Weights of a small transformer language model: vocabulary 512, 17.1M parameters.
MLP neurons of a small language model. Each row is named by its layer, matrix (gate and up: input weights) and neuron, and shows model dimensions 0-191. Each number is 128 + 24 x the weight over its row's rms, rounded and kept within 0 to 255. Numbers have three digits each. A neuron's up and down rows have the sign that makes its largest values positive.
After each neuron's rows, "fires in" lists the words (lower case) most often at its 100 highest values on Wikipedia text that the model never trained on.

L5.gate850:098138072100146119143096128166111129104097155127155144115101134161151126110158147093102122104136154163081165118144144138134123127098137105131109148118129116121102134083157145165156171100130144140085110133169163123118151164147136091158121113105176133135110129126148135126120119169162137136158115095089130156134144130125133118127130159129115099137132123111100082121102137124125134062065127165141130110162143126157142158098141144139135110165105122137095119127143143149125120139130111136119148079122094171153119118147139146160140143136144094126167121145084111088141077103077179170
L5.up850:144108101169149135094123149117140079145141128098081121101133123120150161140080135130084119119127143120132139134082093164131181113111125121118139149109107132134115122127117126110090101149108130114149129133144118160094125110091115109107154141104096123112143109129111126141122148112127073110113120142119148103091135122131161159116151105097103137109118183153114110115115111121119102129177081120173115134118125089146136121122134154147122150145203095098143140125144117125086161170162124106145131136163128121130179121092053165181111127113143147080134141167124139128130116083088130104
fires in: "been", "before", "being", "began", "beginning", "behind"

L9.gate389:104133107143113171050120110139116123098161126096132121131120127133131124132068103119133108152074168124110139149088136097099144133149125114144098111139124116105136093171124120101125143141134154122137119132166179146114132109092130094132129094083162133116081095152136095118099124124096170119118116084153155144055146143126082123150121127103107094101139161096154107142123125128176173113138087151175135104151139125132122144143167108110178137117120144086100128099148145132114107119112128122111084118125126122160087131094100122136159124135111124155139131128130112103122140145106076121
L9.up389:115153114117138111152163091158125115126134103133142097147090140154162111166151139146128076128121108124103138114155152142167163174155105116122146133143145084117146137081115121159086159141098129113117120070128144126103170131140146089114100181121092129106160147174090106122157154138137104148137164094172138170119106138128122176125111106125138110110106135136088120104112124095112136138114144134088136137123108129102144135114102133127107151125150138116157110171076148166102125138089147127091124133086120141101134177120163115164100174127131140117115142094095153124152155145137089158
fires in: "club", "public", "republican", "game", "published", "college"

L13.gate47:134105098148128151105129097165161164112135123139141101102122121136169113154155125103112112176149095143106159164151099106112106112158145135129094124145147139109148117148129121147128161124167136117165130140138192097090107101162188127111133129097121107130118150132129104127131169099157105114100112127108122151144151136152087163139155107087138139132085117143135096127144127111149108114148137138169198110133145094119124168125120142166115131109124144134132158113106163142093126090131112117128134134093117150212102142124153131097094142100118134134101092143076115127100127171168096120
L13.up47:142119130141080142118139151187137136152134121132123103101110128148127155138137112143129108160136105134131141104163116163113164142124105165153123156139165140168095129101129153124138152129152173123160113144124115119155125144129152139103139153126133077066122132140128105104146135100158136115114147127095134123098157129190128139110143081107114130102144149117139131141116151088132168160148089157111138170103138119151150159112141112147109132116152144174170107097098121110143129096121148129142132096102116148134139113098116112152117103124129080141217157114089141123082118143165061175
fires in: "international", "republican", "public", "published"

L5.gate216:108103120111137090103108132143093131110149162086125121098141149183140121106156118122122100138129131130109141135151110104120151116095091118106122150118122135141101154153112147146105141177102153131101125100133143090120128160119090109110111095169144134100117137129146114142149124128122120074151134093108120147092140123105122133154147132137182093160155182147094116170122106097126196137122133126149164189156131098160080135132108137117124084150118164117092117131138185126099115140158123135117111078148121159152128140139140134162139149132150133068132101156083101087147126135137112159
L5.up216:137143111115150115129078067161119112124114140090144095128142140142106150159122128161125116101130159144124123123124122123122157105174162134095095161111167139153140133126096124118144099131134115119157104123133138142123094131121079130110121065119085166091136130198117139125110142137150113122135096104131151100099145133134109148099118085103161084128130137177073127120138081152156128122138060126139114113128111093162126166147133093184103143127178123123141156158112151152118155127083111125155094138119096122107090136135108145147131117089101132146124113116130127081127131152134136165
fires in: "been", "before", "being", "began"

L13.gate148:082128093149151093129159139123118142114105087132097141117094133132115106113118120112125112150140097166153147127147122103105120116118156149120095138127141111090133133163101125188167100111152140137140156148104158140096153128114136132114132108133159112139117169148084140169134117128143066103105146149090172122156111133181110057108155112151132147123145152111113102117198087118129114134153147106143143132121147145136152136124134167146133105142050133174109180125135149142141149128112159147103134133166131146140097157128074121156153129148139152119123094152138122143149135137100146100
L13.up148:154167124152159127160128161127126104131144165085133112147125114127157103139113093097096111108159127150152065132131185146107123092100158139110160156175149110132109117192156117149086097097112112136137098157130100125106193110146143059118144126088077087146112125133128118142164114147117119103173111131114110138109152142115113140139111090155141135133104111127120187123126124091104148153124112099127152130157123164063173157137114125133109111145116140160124103127128127182128160138097165147149141114120104095123155129145146129157133124122131119122120120133102110118148137115120113127
fires in: "also", "not", "now", "won", "self", "since"

L20.gate46:123150085118125154127133096123071143114164150107122115086130100159146139108105081120110094166150120115124088110136155135131112128110125122078097140145147166123136130105145127148117149112173164165163124127147137102112105101146169093142095128131169098124148138177133108133111134127138128133117093105080106090114106102143104129107138140136131067103102084155164168127099116138112144113149112139117116116188089105116139093113122151114140123139116094144155119144075131089122137127171105154121106138110144159093123078117077128143151143126162116131111129142098115175141149119175124131
L20.up46:125161149117170129085076162127163130086156146096135152133112096106162119134147098106144160129182148097125150119129151147151105138128146106153119070120102106139115115152132126111130147127131126114105138130109153138153149143160134123146107129123129162142134130122173129159106098126107056122120153117109123127114151090108173162208156102134128119073128115131141114168132133109089129129127112142095139100127108141105133076127083144125128104158123094161136167139162141127108138103145124176167168137110154144111154150120117125133125137063112100179122109096118126114106131131153137130
fires in: "which", "who", "while", "film", "footballer"

L3.gate856:118128121155118087134150105122108084150127177089115147100164125127160126112131162115167116145135138080103123107163131104141166145102133169098132111138137110157155128123143136144115120143152165164133157154134140096109129151126131136176101159143136094086127129118075156143083127126162080128116114087162113134122129154129153138141125149131132111120151126138130128104122130118149147109094092148112154098171148105180081063136116123146094120133102123104099119097131160079107128128137088145134082140117110102129147155100150094097112181099181098103121118115138158121143164150144130122
L3.up856:158134109086153122117104162084141137088168140116157110111143117087125145099177123122128127125149131125165121137112157126142151102121119134174117112111165129167078159139139103111153150106144139113131117147119128147156127117112125127108116149128106131148123135115098139117142138116152114100130114103121147119117102100102135098098153122123120092119093128128096119110107099151145173118083142074130145133121124097143116102155126115156118131154070061107150171124148129123140071125123108128130151128130155102121138072157105166178173152134109125168169164158121127048135151112091127098
fires in: "which", "who", "while", "what"

L5.gate774:119184126147149173095026118148106124118151100114105128106105137129125159155087121115109169144124115076160166118140144116098125125139152163139131188137098134141149128151103126112138111123130108150110165144148116140153146108104127166114129150148124134141148114117120164163148096122128128119104145133158134142146131164186110117118138148108119112120156082105147111105123119103133132129183124112140158155149121133144122171152104145147152157162141131094104136070138118142100157165123127136126096104122135110158057107097118109157127112131144117091155112167127115114156161135141136162
L5.up774:132121127106111100123145122131135137103145103140089155111163108126128134091132094126165117121103111087115172119149097136120132115115178141107074176126152166158130134125163148134183137125126137141146140122146121149132124121117139156155154110161115124091151133115125147153140074146087129147113099139095150147161092118136182139130136147131170149114131146142147103133134093100134191136148124136135153145139141125105125155110129126123143134159140088195140118167153080151087123106092157145142136163136157138139123131110141135190185124139112143142186127097085107147133133167121162098
fires in: "between", "set", "blue", "lower", "settlement", "allow"

L5.gate1:125128128127123126150109190150099142081115108085134161147142128112072124133110156112164144108138157114138154199143108125095131116112112091130147137121115103137123113147154092137188100109148094077190080153142164118096128123109130139107122100164109140131102160080160117148092162140140117156138113106116160117123104107150179133135133150114142110105122125131139127139137114092171129161138146106132140156134134102117139167158112119121181126122145147147125165119139127108135149161125094135115195143122164146093127115126147152110131175121142122137130160119143159152099130167147156112
L5.up1:161142132126132133090089117128150145111153159122169109153073119165170139148147093144148117144143120146095146163132103200145087143139136138128129075103140106115132144130124143149149131095125093147129083100105132137118123148139126137107114137133137140133151121119150087124151113133093124121113141178165121116173132122105135138127138101141109105176079149101148100159126152112136157149143175131125120143099101108128147118161158132075118096093126143147103111118113159130129126080123110124124172133135157138134136106151130154134195129130105100099076170160167151128143103142097145182
fires in: "program", "sq", "iraq", "european", "programs", "bishop"

L11.gate216:131124105096115197096155082098096128150163139117116130181152087096123104120170128150119077141132148131093116160130146124130132149114117170099127107161161119147170123150132123106150103142137142116124117086180155130108127132143123093123100114150128139100131149144126110111158131123144096125138117047136151110128125086113141112125108099117116102120132115095157116133113174120180138136142103137135125104166133130137169107111113175116112119129115116099152101131087180166144174123100139120124147106103115123163086166153097122164147160133143113134098114153127135165131142142148083142
L11.up216:097159146114146155121136119104086120117136120129138127160123132107101145140153146171145104120163158131121099141157139122129156149107157132065146096116124124165140128148127086089088132153092103122108116119154145131072154089165117109139151153171162154088123120142123173132184142139121094143115135078123132160131088111092159144128104097151123124123146138102131090133116162141170110131134094147097112104149140142137160146094124106144147139129131111089166128162095143137118196113084180097124129094120100117140146147141105113168096138144121122136083120144150134143111099124101115102
fires in: "college", "party", "group", "army", "school", "club"

L9.gate664:101170128147165147114148084117125104106140172111130135125164127130125134128114100107086112114141130133088107135173100111142157167172122121111151143136150138124129090105082147163166078109170097122138157150103149124166141145158118160100129142108138137067134121135096127093138074117162109038167145127115101147147111096137110112149132121172134120140117166160090091134138115123123120146146116171125118103119158147128136142125124108124112083111073113148124093107104124148116109141176096121138117108125108118137101096152109118166138144097161133094134123141125132161138120116144139146
L9.up664:110174096100136150147123104104138101105109131147109130107143128146156108125120071136115086152156147125114160121141109155107164117124090117070133160145125108149103129138161166124120143081096133143193147140128121181131122123101180147168147141132145118149124120111114072124136133112136116095106100084133112112110135155110162142125152132151138095114112126140142137121159131142080168132152108149147140132147144119106141140117111135120082134174124123100123138164125135122138136182117142119130110151139130148185146126112166110125169153052102114125140083202155124119105126145117120124
fires in: "during", "ceremony", "dumerilii", "clerk"

L9.gate54:142160144148109116128184136143108110112122134108119135101111100118128097162152142143132112135098130135115137123137114114168112148134114151123104137117102100130192137133109160140105121143164153143134177117136146098154099146139157108149106109149165103104102095138135115113103101133142140087120116079145113176133171181165127158138125143107140102106101118123139122163108110076136107098112112182157128141124139126116115193126126159120142149200112163112140138093126119134135119132125105118107108100132116170158144091067098100124118158135134146160088124140128142105088103185128119165
L9.up54:150162115116080185094106127152091113155119111148155112129115121143113087165125152120157137140112176102118158113144115108159141106136119143095154107113113122139146128122099155160089146092137128140173118164144115127118144103130136114124109141129147118084135123120080131147125146112150127136131145125151135148147130145153135118128146129153124142160133143102104107139114115118104107123112117190100056112146118129180100124130113124132102098126100179137132126133094106160141167126138144110147115162072181070101180131109164140122050148126131139104125084119144113146126172164144145125
fires in: "of", "republican", "public", "restless", "band", "published"

L13.gate614:134134148127129145160128134163114143105136120129151103149135083161142115167143095130117085134152162131130123124141081091112129142145137140132133138107161137143132118167083107126130132087127129132101123142135167142148129176156097144100058167110134136160162100127114145099126095138191153074118107125136073079166112150172111118154132116116130068126146125137172112076121115117142162131142116096135149163132168098149113110109152180111141111160119119139122107130132135134114112106155121153102120148099157140140145097142123165125137156145120143155142141139100155102112096163155109175
L13.up614:148177146120133112145080116099126133164128155181089119149082142122142155135161122127137153146154137106131119126099124129093089155141100099107118128090159133155128066093133127128089160134123126105101107156068130131132103092127155122171125124175122068123101166113084102123136164123092141119117115155146110124146154159079155112143121113084163149125141110143143132139164126114123121136133103159127139132123136100142141131140150086150180135087079146092151109098156172102136124152108164159142088106115113127114128129113107110109138152104120114137158152166132160113148135137110141132
fires in: "about", "through", "information", "throughout", "supporters", "interview"

L9.gate573:097176093110132130126138117126087110066130102151099185142147127094165154157120148132125104099103114150122143075153134116116105142125140177123138141116124138099129169143103104146133111068134144109109098145145112107149097139127169138095128121142061176112105158122143169074139091122149105092151110106114139113118119152145095145176138156103159089091139122153145119141093105084107135150114082095129114102145151094110122133115139143092151155156144122123131115143106161149105124164156144142136133152112130117122145126153155117102130168120151133116153121136136113087137113166131159144
L9.up573:139136130155120122125096111121073114150139168088114153160125140149138156137138128154159099130139116101146088114154121132141100113156172106135128147142139085103073126164147119086123147147137117039128103094160084094147136123124096125085138164152141091110116147137165145154133145157151125136138124137121072115124135101138127149120105117083110114131176167118106135159114119136154168142159111145163133113123097145121127137130125141121117125131105152113131167099150133135117128074085133157135144181057150153126105120127119123133130180109129111134112149158134163099145155166126132137
fires in: "three", "through", "doubles", "while", "throughout"

L14.gate738:157120131129108116120148096134128142084124112113118123133104124164081137137121130100118080127141122143119113125125157103114139122148156151163080166171114123087082083115089169168147136085109150128159134150116154116143159145146137095114124096177107099158137143097137127132140108115167062139158112125107141100171144131135161102140160134126150145113134097114145125156101113131132095128134070129108138132143134163142146143121119147116121130126120124101130155105143081129125156079127189105110150147109129154127120163113131139119158170131124082142104092141136093126091140152074153074
L14.up738:122152107154131149163106120130136112125135140074133112186099120148128172163134133098161102119112143127122072151093148136169142076168174163094141113131163162154125113194104115146174091101106141134100163135145118124127126134155109105120166132146124117125142101129128147094119082122141133144099137117103142122140130117173097090140153136146172136106136104128142124086106125127110137137099099139115108100126164085110126082131105143154146094150103116121103126142095112128082133138140115104096131099120157090117140114158119102168124157147133177144122119089137087138127102149131152094
fires in: "not", "while", "which", "votes", "still", "also"